{"activation": "swiglu", "norm": "rmsnorm", "positions": "learned", "qk_norm": false, "attn_scale": 0.125, "bias": "none", "init": "uniform", "init_std_o": 0.0, "init_std_up": 0.018, "optimizer": "muon_variant", "lr_mult_up": 0.704, "beta1": 0.9, "schedule": "cos", "doc_mask": true}
MLP neurons of a small language model. Each row is named by its layer, matrix (gate and up: input weights) and neuron, and shows model dimensions 576-767. Each number is 500 + 50 x the weight over its row's rms, rounded and kept within 0 to 999. Numbers have three digits each. A neuron's up and down rows have the sign that makes its largest values positive.
A block is one neuron, or neurons of one layer that tend to fire together. Before each block is what it responds to, as a language model described it from the Wikipedia text at the highest values.

Description: Word-initial l and he. Word-start "l"/"L" pieces of split words (lion, lament, loyally, Lady), plus the pronoun "he"/"she" opening a clause after a comma or "where".
L8.gate9:469531459493374478440527548637558442434507499483525540391537579439489458419525402452503499477502587592525532397510528466515503511534465482547499476445463489492507478525446449444491454536611535471513512491453477438498551499506500557414615563540565502467674474512518504442532508483575523582470557496530588473550523483494453517577423453542414521446558443493503505437476579442458585493521518464550589525558501474496475371515541449522539502510483538530564576481567568593532441492556534502521498470523419437483574493536521493452555458624565428480479511524556537431525451464604433528
L8.up9:550454482458401613546470511538520475566468575479587468464493514489462531489455520412438448570547434415488495511473498482486520500461541491435434490592517510548407439468471455551412475504539559518436537567478507556489490570522527453546397543461419418449538465552467545608476482495497516428485557467451470512535515463584473490433522598554557424521511517461351566496558562446497607446487543428534502477469553479489536493537542452636550521487441409571510442480447402583438423486507550527374532516492535536483518408414485449532525480454519578503544404499530448521552512515536425496
L8.gate1005:467485578413440553483576471436485501580466582526481485454535455425553569458553463531531560480515473537415512457526466466436472552419524455465460599473466456509501451523479492466496548589545500526538596492466471520445459416537560493526446538543482555531447459522447509465470439559499505530517444494449510536518466424445432571564456550439556507491537473471504480494531544499514518485573594453521530602560508441529461465465534497581373496533415465534608540520466427570527474421567558453505498564395490506508446573489427510525517543482429486510565505468464509524535512529535497524
L8.up1005:465544425499483544480535509495483513539561440537493523468406528552513515451508486494492574540510536392446460519444482514434528563483492509551482450482478465505563429482430427452405526485422457520508552485473443584402566401454513521556479446467550562423499512455395501409526490444591517472477463520492497465485555543597443573503374466501530504481519475536598480544469430448452543495514464503462499513470535407553602476417505488488537427464525428500520514438445507505454504471557540531445429413575524510519517505530483473556496462583515501501458448489491659538515572628511477475
L8.gate1034:488492533464464504523489534435437407508566489546509444503569533438593609496618467525437551442485466619511381459526590520584466448483421467573499515422492540484538496537506549446513480516530448408393456490558481496411434514462481531512514610513457502522493401430442517405521614478435529537554577494557514471508515573489497442378471500532528473586587485523510534521488458547486434610542520453482536530534508498529516470496436565574542498457516444480489487500492471437510518549526551399479490416481494591446498601431517534424531517427589527484500412443485509559386562435493514505
L8.up1034:480450551559501536474450553518467432467601476552552576472448475436516460406404583509472478540572551573475460474503585495429469528456444520449457552499553528496517538511555519491484501557495552541467527515465528604445430492575472497416486503617457408488518415551468463582587541517477420470533500472532477502449454469510408508461603465485496458525519538493576550479447507542578534552477541495399555562507585558519507484553394589468446476524594513550530408406481503637477472528461571493540489438486557611506565583481458569492545386463481498535550424454389542463511556413546486476
L8.gate1465:464451576480508541514444626531454469487514449547497490584473558425488474389499461490490517480496471485553532432493444484487474515472481503518538557425589579464473478518526551556498623524569455506535537482480571584533454527536460578494488491535584468421428565487519507591394428505453551468493562471496395472609499528344441571595459514507517543457414534554467567518399467544557577435547501503461467584549437562472506506511404487458456552589505486537569510500393563481492477487552480534514461449547586504563585517497457637453498487485520611537490528448560350496617503418554499490
L8.up1465:546502506462528480520479410496543519505542470528465541615519525466559527436500517488471594469480433479437509448536471493413459511495567397532517559554524534506428572544511539545511471606490500545427493467469568523549454438574467471453566492507476386456600565532614454531471468476490481586493424535471514488554525523427548604527354514495413503511503555503462558474492515481470465572456423496557537507525484522415437496451529497397456538468445509486505543510501500559511526520527500467463557457588493445511402603533522504552511486478478434548494516509574521538513467555545553456
L8.gate1471:569591496456460477424508461591546505441546469456450466454426494524416496375422502526456566513489564470485549345529503564506545520451537407490574485506481606524543554539435543371553457536565545360550509557458595391459474532571425467524535533526519499484492509520444532480479583412430537527542456564447469546485518423552631484380498483548491471473632553476450469573442541429547585438496545467529512407515461488525503513421506484499528537517517522498500581559512525417553517544493517451533513539467499569465535454405460620529610464517516514488492431457527561512498473542519487563
L8.up1471:545579548441488425533424584417535553481477468555434424511491489532556540518500476525533629545434519500500537497496442478471529477434490508466477445542408518502500548515466617490543514483526533393502510549454484564470449533532507471558540515506590505567459510540527516542503546532437485499388423444535469556486426528465481495516444437561499522502492570429537490445508505531547384516529553609543456519558479400509518527514499422524489504473425496491499478408535515579487374415451483543557455548459462496467421520442550503486550489536490533532467387533577571488420499452582511474
L8.gate1476:561555478489468500502493501489530447588513548519511486394424496553452529517480560507487445434527447538471469427498563472501496503461582525570518532511481441488437513434470416579570595431493479474517492523481612511527495499454459483569524488514459479433510519488545503497450459563508552525472484505542536472555474583601427562444578549458440505448551474475484541444491546532544441496466474473462567459520548401530530456509475458569454601561605403555454562543529497469572489497554452606500481471458588480452465486559452477548609495523487573432492505514482443578668449530532458485
L8.up1476:514490453576402518448521489466575490522528422489439438527490570573484502524531496422486436450455527496518500465472567428525565574450498558450538484516520491558451456502358508501443459479564497466489649513528503545543463521514512517584538510520483447459416461502506492481459481466495474548430530564488523507500524517615457391533466489464548484509481538468514476631467473508510519505550448522502507538469551578530449507511412581486497480593461470581436470561486496488468586385487556533467514428469461516549504459501442479526519546529450548432551526471540579446585519504386522500
L8.gate1929:461530532447402424515597586540500520498505587575526479546470531429524530589520624557423505581447450463486523487600563479510504546500468489534435474400453463477484500501493542418488498402586540534475415466544481524455487572510487506520492414491488513509576509480490507515498472502499559514508435552589496492576589490490497537479490459472527543494471457476530432464550553489503491470521498490473401510526469485627490528478407497540393528542500455495428520559538472465569520472553531550529503368496466525447520539459457453584528491558532482478360526459466486553495503569511431576
L8.up1929:528491484449527511514520580582581518544415560609390444593473497441538521512414581493479575505473476396469433419511460499482489551482492535467536640479530604509548430517512397465448468558562541506487513467546486518532437441475515404561422533539546451455588493557500529558515488422487456539544501452494515573446462438489467461496554507476458533495516431544522568556492509517533545420483577487472447481510525574473530479533411472490508565520571514426484576428516427389428452540434542536543475601468436448388421519569567475502482457461506464463517573498469463504498650484457442516
L8.gate1945:563454460539539547493555436467519507525595444436494491498449375441536458392452481467563500510436553444506584410601537559451488491589559533545409451468400520407513511482455509461403509470559608503533564577522507504542456476500458482523477533524495436475542566610468467474521415554586600582517588434489489522456514449516516501447424463477473458483563560543487445537534508502577537506507501511505549479506529432445520438462569546572579508477477489510535513557499497442571516483505511578535510497391456462572464527387484577528572525462475497453496557550472548545545494444506493519
L8.up1945:491526480529557459570513532394573522471511524514478649572474537522504537537580450543510408553526482526533537429574473500538498464476582544533387477525489511553509488534463483601467490596481519567572614461553474534529483454485457560462446526502485475610469468593530549509492470468409500588615601494405398459531514503514592480499619516492423633572391545447506636554440516525509481443576475535539504404506561490540499439510468623473519481503478442540415501531564503421537510473497475512497482499510501530503513488460488541537491438516470515549461416512552510548539503453554443554

Description: Predicative article before role. Articles and possessives opening a predicate noun phrase after linking verbs, such as is the, became their, as a, played a.
L10.gate890:408535510535502551508470449418505544545483525539552530553426473385469498467541470528452464444547564505480486562511492419512503579527498512566601586525550534519470499495568499495405557458486408468498441537467519492443529514528544555472475586499508629549565530562598517505542520480525444488511564503389506515512466543435524550549550455462495591395517512552418452501438526482539553481538478525534421444463486578458462498429572487425580535502576504381600424492504473443395482519618580432517518476495465490472485577440420504490480515483499487551441505464457442421477470472424547458
L10.up890:474573491508579553547468502502536514524515604498473498589510515527486527533429499469482425461565547453513511496545478456490540472512463494449472585520490572465453460485503472548474477511496529442536538472463516522471466418486407456474516514501452530518528576557548543544423533484496524474498470482422514560547470451463579476473476486508515534487481506447376497431412527518427502494596530515545480398492476567498466504382534527493470518413599549463471561480430528469452461491533540511489555406504468546524468476479463558474524500586505506592425544478394466451527482436493572477
L10.gate1649:409527449543526510459488492527478492472458480604583451504428410524454546474547509537500550523514492498608471557474540492653478521527509473637526472512557448510548525494511501423629534443496499502490566511481367559429523478527523578450476544490524530442505499486596459509469411346464513482506491481494507502529473582528482457461540554572474568510435563500457454439490491530517486443457439426518566480558520504427502467493486446370521584606481551485457492484502556497552541378453553599542423458499503579498548541558547630501563477408500520459519467481533477461456538411538489546
L10.up1649:481464514454571475470491563498540462496470512403532481579382445415578519511438376477513538501571531554551457522466497542550554581478448502567595539561508451436525494589485503613460381541471599499492560535455492526505460450528514492473354462548515442461480597564554503499533458410456516568579514426413536514560428452460513488436465519422542506549472543459533475598528600508584537458501398497533570479446487430509383512471541453501554609500584505453544573461488455474445496581534547440531504493571493453464491510466559496497452581416486496582423471572529563417518545479543511476
L10.gate1763:538483549536577549470447543563576475516432448461581499475476426563433497537562461557367538489474523562574536637525539482532501521457431423527506529494634518442453606503577466535487467514513535518469460448566513520509437503481487462500571481479450457452494456544497440464458395435450487466445414524556522518519482455457476523493441519573496544510482536541441444525452471537532448482475566539452536487461456446505506440438470461515490502554478537498548387516552520446552527478502465515502520410431482375634513493452533451576545560532483481481473421524464512474372605472509505536
L10.up1763:549397470513561530522436520485507520473649559511545491627491485590491411484444454515484424488539442476494500536375486408543571423393469407562523506471520462503577455415523442506456485493549496526496461511458474491481454454529520616507510529556434500581449450525539514505498511502493481578451536503454476545481488532448503418435427475570486535487484535460409500536428528537472531543469602485569538445472513522535507566471584448498507543570505536572505521547469469448451548440515550525536411463481450490559534444528588578459424550566524515553473430448542519439467512475546523547
L10.gate1897:415538491535426545571417513518488554532477425476549606488482578531504435476481551405482395605581510540547497547436532460566499426467502443545600485498476515485490527579480490594513443462558516486497385596511533467433505509515496533477500636487475540526466544599573452514420505477473508540445524572474462520558511571553511390503490425531487597432550543504428450493544467529490447488475558485519516470521496460519532463550449485429491526564540508444550385604493576489551446600538533401490407534528393402526494568499525543452610470493512494553423413582551437419441464520525563590
L10.up1897:476483457553544482522450471463460449509426550439499482471482474489423452557557536584518425422525426558454488558582558466556528492534476538432448449598423544505509514430498439528426538618444521534508460534489460471469457574407386518434429573554470493504594497530479463518542517522513405561555540461549583494492499595485362519498632485646427524492523520538448565497503525463552489462546470428550422542586444543488393474478489537447459529537596504478481503490483478354423535554498553414552552462532453438374501484465581668539493514483555600523400444460541508515450480522489529451

Description: Word-initial letter L. The token L or l beginning a word, especially a capitalized title or name starting a list item or table cell, e.g. Last Full Measure, L.A. Law, Las Vegas.
L10.gate322:498514449477479588474591485433582602480514397452515562505457543543536475559468459527433429451461493471548521405478469563535459462434471448531437475516598504484499529501527476427481493449528521493557576494418493557542487512550414597520579466451556541529532503581489517466538507452482441501460522473507486513473547517536490518652515525483506485544478499487516497505447460488524516433549479505525502448449437574477550512471536464597472391479415558540425488541531617609422400457499472518500528505549371493368405490563511597433534423537505559416550476574500572490479505489505489465
L10.up322:467526501522563636489455564452560435528454559464585435470505462514439511474508461529574586480493587506560490490475577450565481446435485462525449510513483485528540473477574485479421543507512512479581501415513558542511499534590500421519454367505449606541633507483442615579479447523411575537550450517462587486436503491581448436472490524463497474571392477489508574464558555542503564530510517442532539569481457480578433533499490496430469558556451460479492535550435494484606517529445488561558485484502511507532547535428469492569444540519490484547573474476496429482523463525529370495
L10.gate493:437535508448386392521468461466531402485497533554574490574420497537532498474495566494488546478493513443436584506441545504498540577521514544425482532396495508531557522493524511475644465566606385421505565506588510513479452451502557559563469561477528410572471478539568511528413488516476529530503442450499449483497513468560429406447422484451523491557484525488483454562603517379548482603515515507422472496502434581490467461575395521437553547439464465598508532519540505469435466460447540608426471516467537444532573530483514509486495434483500527501521479495472546554492429548477487562
L10.up493:508508520509489586438538385363497401569501527467503549389526562427483449455475499460512496555449507456461470485581520462581453475453517490441572506521437464464465501570464508536542457542445529483578442471485481500492564532520427477432499535537547502564456476470575495553530494536548467502493546552553506511546518519541554534465553501421431590439553476450494458481554479510512524546579401447568504503465586407474518503458572526508517517551575505545466553489515487411507514542434518570567484468437380504446485512503502463571458476613516545477514464551509459555439568502507440483
L10.gate913:438489485496435561505479554524508462523595573524512490492519564523587520542548519566490390488573516400455550523397522438420474438544442507421519467515566497556541459447573515432422499499540542417590448550480531522504476541496622524518485475536439542458439522479588488498487665516502524503505466476488467542555522541490512540471587582525437532586416488534448493557505554431481612477469517431526467483340577525575551571510519440532614442522497539556525485549433416455469621499500516411443586504479442510499550599468456512515480447639510544411508530634462444414459526469497443490
L10.up913:549455488573462536561450472504572477486480461599482491460501444463549492489495505447485460580475505490418428517516508436565404414617523518522482586545486482595393501521554507523521450564483617515543452375460481602493547464515504490483484492434502528503405533598536467524404447532544567458451586449486493576527485496569476459393445499530450493538551514543451449525493524485442448552446431535577446490471553510496494457444589670555537459601515497554539601503475523405485477541482598504466413540478398468474554533484523543455410562549512486504500460587512499509459615518462479552
L10.gate1517:539431456466529527404542642484488455515558504525511436420413464492519542508518572488470523634578512452469528472493466593445484556577466524582381530571437507417527434446483542592494413471427553526515489478438599507521543529543469574551477439494473493515495492536448491544503489430495475572474542486504501456500516550440518433520472507570576523506471450491482534471527512557421406441547494464554386498492405432505401430502443500475453444531433457429411533526390439473488420503546530513432566527496538492475482512489440513493452403498405547452491484513554500511561334512508482519
L10.up1517:394544536512530558504504469498482586432380539557397503573489481371570376502476517535494423525542487531453499503544486523537569447499439452476501552482576500535477516405473533424479458476486461453507363534556555473468417461573460426538539495585435515526520504457503527517496509469566498406447511597415402411451451554525401542573511453478414489427499468554518501534437495475512524494503425395510501478534576573349548516549467535450483519610605500468485578543488459467475493446407457549611579454547485471535579506391450526494441541570529485456474531568445566456527444495451464494

Description: Predicate rank/role descriptors. Words opening a predicate noun phrase that ranks or classifies the subject, such as ordinal suffixes, articles, "as the", "second", "most common".
L8.gate22:429542502501454587593516507464519450552499444491413545481460428495667522378483526454418474536443471534554470456570549558486533517484482513501517453497481520553473467455434456539517488501446530407472496514573513529444418570608488607441559511545353515522544574594529495568496483408459553525470428491471497501508544468486528487527407523502488435447507510492538485451398492515425509546512450468541444468568494477512454470527494440483540416452577563514597503386496549582504473504469487414488479569483520484532487534554540603477538447471505429411530487468536479463480493516552514462
L8.up22:510527470458466442469489587533523513534499458475481565409533420475459402558506549470507565472541452530488441523549481499602556474449475548476538496572541497461495610478583441601455467575572499410561552523593536554454586435482464595464519518485492525524497540547492484562486470539531465428515478523483467413589575544455475503499588481504530460423419462425519595527448464523486579556505503404474451468476576459492463497476486438531556510559480564496556389552508494465454420590565476561535538495509525602535532461471532491505492441438535477500593506443462395489560560510609474508
L8.gate446:533567542505562522545459530470462567554551524557532548354509431509478460459484587510490509446521469527477514522487535476542554495527478510387542434509538492529457441564514564471507552434511543515392504481552462404442554438491535460588489576542466436492406446451498532508462591407547477556536485477511558512541565472508508543517492523482378452460508554551402531440491489476512534502507567501584474533409455437512501476473487494461491516456538444485538507523559542428543535542530434513488421497514491467490520479590487463535554474528495507460559515519473488504481536412531516562
L8.up446:379343408489499483474486469513424502461533476488478456576511469481572454572517420505497469496461534446484537505576447438362503490473588482510433497517526496550522513456563502456509528543605562427578511527529553518456464602490477546495523465507550479457454553516453408459593552518521477462482476471445558462465512475452480566471504455409534500419556510473597445465472500443474444435414460502507532512567484546486542560488516499478479504488487571457505520531501545454413545498527459574514543519509558505377482454561490545437451435473439469564520554605559481531477485572472438500
L8.gate497:487432533475504504476534517451561511602476411552508531461455449580417579333540402451480469495391517536487432444498489545582446483368409537532565501527523607468528479562507479564509524504434515542421439454498547530475465456521515452485503489499525544478433504550481490576456528560503496525563577551511467494516533512490558420486488483457519554509519419521511435509531431535490505506468502467522550462545545408499500534469423426515391477519498537535548445506473560488471584475551415546595577522582524498528539544478489534477567522482452453549459548506466457498521480522581604499
L8.up497:468417444526503493524506491472448504451438502462436508415511467629495555554499460483389493554492450529420506531428507486458495568490465450547457446536498500587497557458535479526500450568476490568515522444552536462425557515486488488458567452575476495448470479457511481529617451465515449459491479491596547408447516524567438422409509445373473415621475480543457444454413452487501430550413506514581533469458496561458468505479464529528549500413478496422566542529415520410549493540642441421465506486585562419477416499513473440462458556497518601517527460524579486500531564503503485496
L8.gate650:491496602538614439523564562619470559504474620577486489560511393478589524518476503592524494490522412533530490551478534487566557514459536494472603566572555491554489484557603490538457425445549648438583359509444418495538489455529541443507523535499542614578559478479550542573479515524524572442432565488530534411453547555451527539483543562467510496439538530435503481495440526484547464551566510473558463488539432496556538530478441491494519508506461401436480529533456495423487483501561528425559489440502534511493510486487460560616551494434432569489543458535537450424581509431500537605
L8.up650:519459531488547475506443554441390524548511472514551494463541587578561538513607517544518541546507501513535473494487565428434523595523527503508437500565462541577472512402492518434458517495467510473481581416562484526512436501510584482438570486523503487509465420529501602478457467410550382527466628556447560487517548569474606522552482509514499497443500536474474509479533564510479542488463543507521483455530547550487510504415482429478485522469515546466540480406468533433483503515475549587491494525480479579444536519394505504520516538499552480493519528479494461452483614524449519574
L8.gate920:512445471473509526472516461520485545582482625514511503533550641534499497466506409497445447638516462500523503613488514496443537334509402486510542543466514424544579535541556458574425552455475511381543620480515466564479474514494475458527456421458445508469517519578418578505472401485487463408474519469559499489456474581405518414473446481406492587422446556440438447504409538495456487545481576526530468497464388526520627433500458548473509502569504494563499535448533485498547480560430497497533504503557418442456501593582513559479541514425469482447481497488492561542536527540543514484
L8.up920:501426442443462538508469474495540517534514528528513488570539517589571519555423413477565521542507512577534523618431499419429496430579536485536547507478526520497536530588559502531482474498522506530508657475541512526411503449553492431538488532521480444499476454524420448485584460474504536449538494453468542501496564576455450522499489517467474518472427474445475567537412564590461544512413490445616448596471485593591415542518474523521537513482540402451525485487539481494562541497486544541498512380419450596442493513498522561433555534463452502461448442481580481525489484524467451540
L8.gate972:494469553538381522548578498474492490612550446584574497578510584547569541517471509502465454471422438522492473562558542487438484604523519531494572513481532559532462486574450425527500532444462537527442523533439528535489453480577527419516555435397430464493516505555524498561429492514598459414537550474475510543487523579561476555518540455507490436553470414510537557448433571576508466467358554485532499459533526536568500557463499458488534463492502542428509419478466526509476523492562491515491499466442494508461495420547527479492456541451530434523619522507422479515615540585500518611
L8.up972:423518587487586512534472500517547503508537497593448487552457477518448448434493553477548451539374522479523507540557448440574471489490425590533455631529471442482495458489537524518543466544557505467560447518470503540526491593564464573463570580574549586531497460510496457508597596478534423446509506413499462471557474563520407520475465493534478488568434525482513466529505565438403455542515474492496530418517482529536466558531512435560393526448417472380487447564454456513482569407484502470552483490457449484508477476444386539464488524494482436443552550557514565424599630483464557374
L8.gate1380:494586578474470425555505444529477464502510466544462496536563502541558576506398478473524502518474485458490397604410506537523497653503384489522461572490468533482459465554569412552370512405502500497523538544408551417449485483544472603564507552500566470499540562548565460557460504487453507482567510464521444485537461493420569508517494530474508562523496447532533426501521566432533483514560497475441494485622598485478495452561602518444474479463453479413531456553541518464523493443560430538492438456519454475575400500546564480500518526447538490444572487504440496467469511520412472494
L8.up1380:515401512634522505509569462473484538552558507494489514403503453436473472498493521437490436528455441426565529546510531466523433455512441520443536412581430497558513524568539519578483612498450523478550459539561502468464350538496611496457460425426484525526438537570526518497474511511617508439549436538542517474408629561549578566513531598523558480441418644450534482551477426451488501554545442557487425485428383526408613501454458532430528464481497519383503561535511502478468509521550470479429464494408594569456503553450394495528580478499502596494557373521445468504478509578434453431
L8.gate1683:483483568545568500600535454495538551544490513566422588502525510438516502458404478564558461526589481547511426470533528496537477433577467488485491518556559514523579402512499471439440603508434540515501529507524511555432465493503491516567455516476514439554407484492520548533542464519521497457405537515444444514541488574520506449550478488513521472433531432422389512492472528526497424473519534503601509542548555495516454429428426451470465564488505507511603453498588436430494465492438575630468521519472538528391489510421523466463486508570462515512587505503397577442478520548509479498
L8.up1683:495496604472497504636533518551498571456443500514587534589520533363574506505454483576490527505553551592488485541537545489524495465511499455461557494526516520452549488478566548474488559498541507497525422531510477482497544503432512585452518476481493538516476442520545497522490426464476565472485550576507474455465434504518482573470505526490505569425610457489461494580513514548510430470414500612515557497446513499556392478517482487513487546519527565458509431479476387595439524500405576509601428367453485465506475393438460547462498420452523410504582466548437548499484504576502546541

Description: Early mid-word fragments. Short word pieces just after a word's first letter or prefix in oddly split words, like un-bl-ended, un-l-ucky, phot-or-eceptor, f-ell-owship.
L5.gate826:541495447496536415477461385468547490451438537500479468452457517564577496453532420503488546462499594498490468476481456498465482492543498524514606433440463540464457490512560448504463395467478467501520485498530483546478379486409548553487475543572532507462524436530550447511446507555490420611411557467487534485463415436575367487650437432521494509432535463544382468531495481491502489500484476473418506470495541512548514476490553450550467541476477391504499595544431553547496486466478521504430528410480433490398471433562471370495516490494497574432540433439531493477504513505471450471
L5.up826:600435472524530539486512438499560468540483501522556510537498479534413519450568393502398464529416498501515514493497503536468488621469503470584452545448476455576535442498474478461483463553482497470475432570515437501441504507453479443583490499599507533536459530516469485551463492485576425468475482526481465448525516496592504436657483413429473475468515486534436482521487520385540501588511525450548631430405588538518481541512539417551593514563576508476488544502579526463473583449471510528413555552440544473545387462442426563498513425552465498464518446549476459477573520551554496490
L5.gate1798:375435435574511602472543473474425450461539511460509496458411534483560409524474487492542526438395574437510494462416378440534483403550498513478579489483499506542474473575485474507448591507508419514560526547522624510523441516547479469579550647512480500468453542535516496514579522602437516494399511550500466464547427517493489507600460477488518474500541487531509468466537484531533474467556505507459600443505583547574544525417401543542450638456441504538417475527546402535518428500544446447462473443384495516451514415553479535582538482438491498470464494508496485542483440467508513592
L5.up1798:529524636493559453538454506484469457526463501510484558527488452588541541446522576526444430440513508528476494459472525539434607335525436513451577556401630565523468455460405510534471590466477579520541496554532455382443471517556519497471476568464417486475470495384529454518495468525529455595583578595485444383486506477561491488543443481580537534553477458471449595468431577466540578523508446491516524486509481469546545554566454415490547492405500457547461501486447534499504466496571464558559594594525419550452510637476527497484489509491528501491465457428569533518492535500474473516

Description: Ranking and superlative modifiers. Ordinal and superlative words after "the" or a possessive that single something out, such as first, only, most important, last, third.
L5.gate678:488492465415562417526452531450526519435529440438440513507481478479510469497543496505550490432484452573487498420503557486485517515565411459508469483512525485567503490479549577511611545426445533463471473454552463551619454457433503393448498543485494547506482546476459459461459431459550533425577451560460567524448405529575494506499476464536464511548513483624390557488500553514477507499471469538532407422493461457601555539509523543468575513522533444539552433497535468596463424501588381527571503526570515468523450444439591544496531508485518507479491510483476569452498548595547411499
L5.up678:536540539500501508517581581425613608519415505502497444593498482472471461411478403452536508565532587514483437514517529515497446470495504555525530497536541479507485504512443560498494589534495484513548470498513490558516480452574569585400444487467441505576456462470582539479482441448453444564596494485459601503479515528384568509499468560428446571506580520409589445575518429545532447509350567509675451499444611460507497505407458589382380523463468494520451594487534463515481519489452505519547590544445452528451526515451421543504545468522495493548547522568518483534552515446507485520
L5.gate1726:420488479513442487541499542465538476502569487461469445563496467529489422564469409465431552495513499519504510438494600542456381525544522504546482443556553528435470494475523452505549481483496508478469452479520522445510372597570558422397423445517416604569482479550377448540480461471551515413531497524459543437429500585474459476517537623545489482522524533527511458480496465414506522428557433496518573461420457453601578464452446524492444610380516475527461492455557571554536449508434511594537455520475476487448509569424400478557545432473499471514502581557449515355547559472483518484
L5.up1726:549397542516478494525513463514465480612540460552531542476535544474584466569479465462462593561516448397510500504570454403513460516519523399429537506563530587485548417506511477478516434432477546591481500437543427532474464484476509501463558472583516508472491504477435448519451425541437561603539506491598512518455534611558486555536566542436588477433480482512390491498563457527521427494486405466569419498508529482527539561505502567474541440509485412534538420574480462516461546581443505495516568388515523501539534436451462541488466525479494487562538526490408436486528485514575505552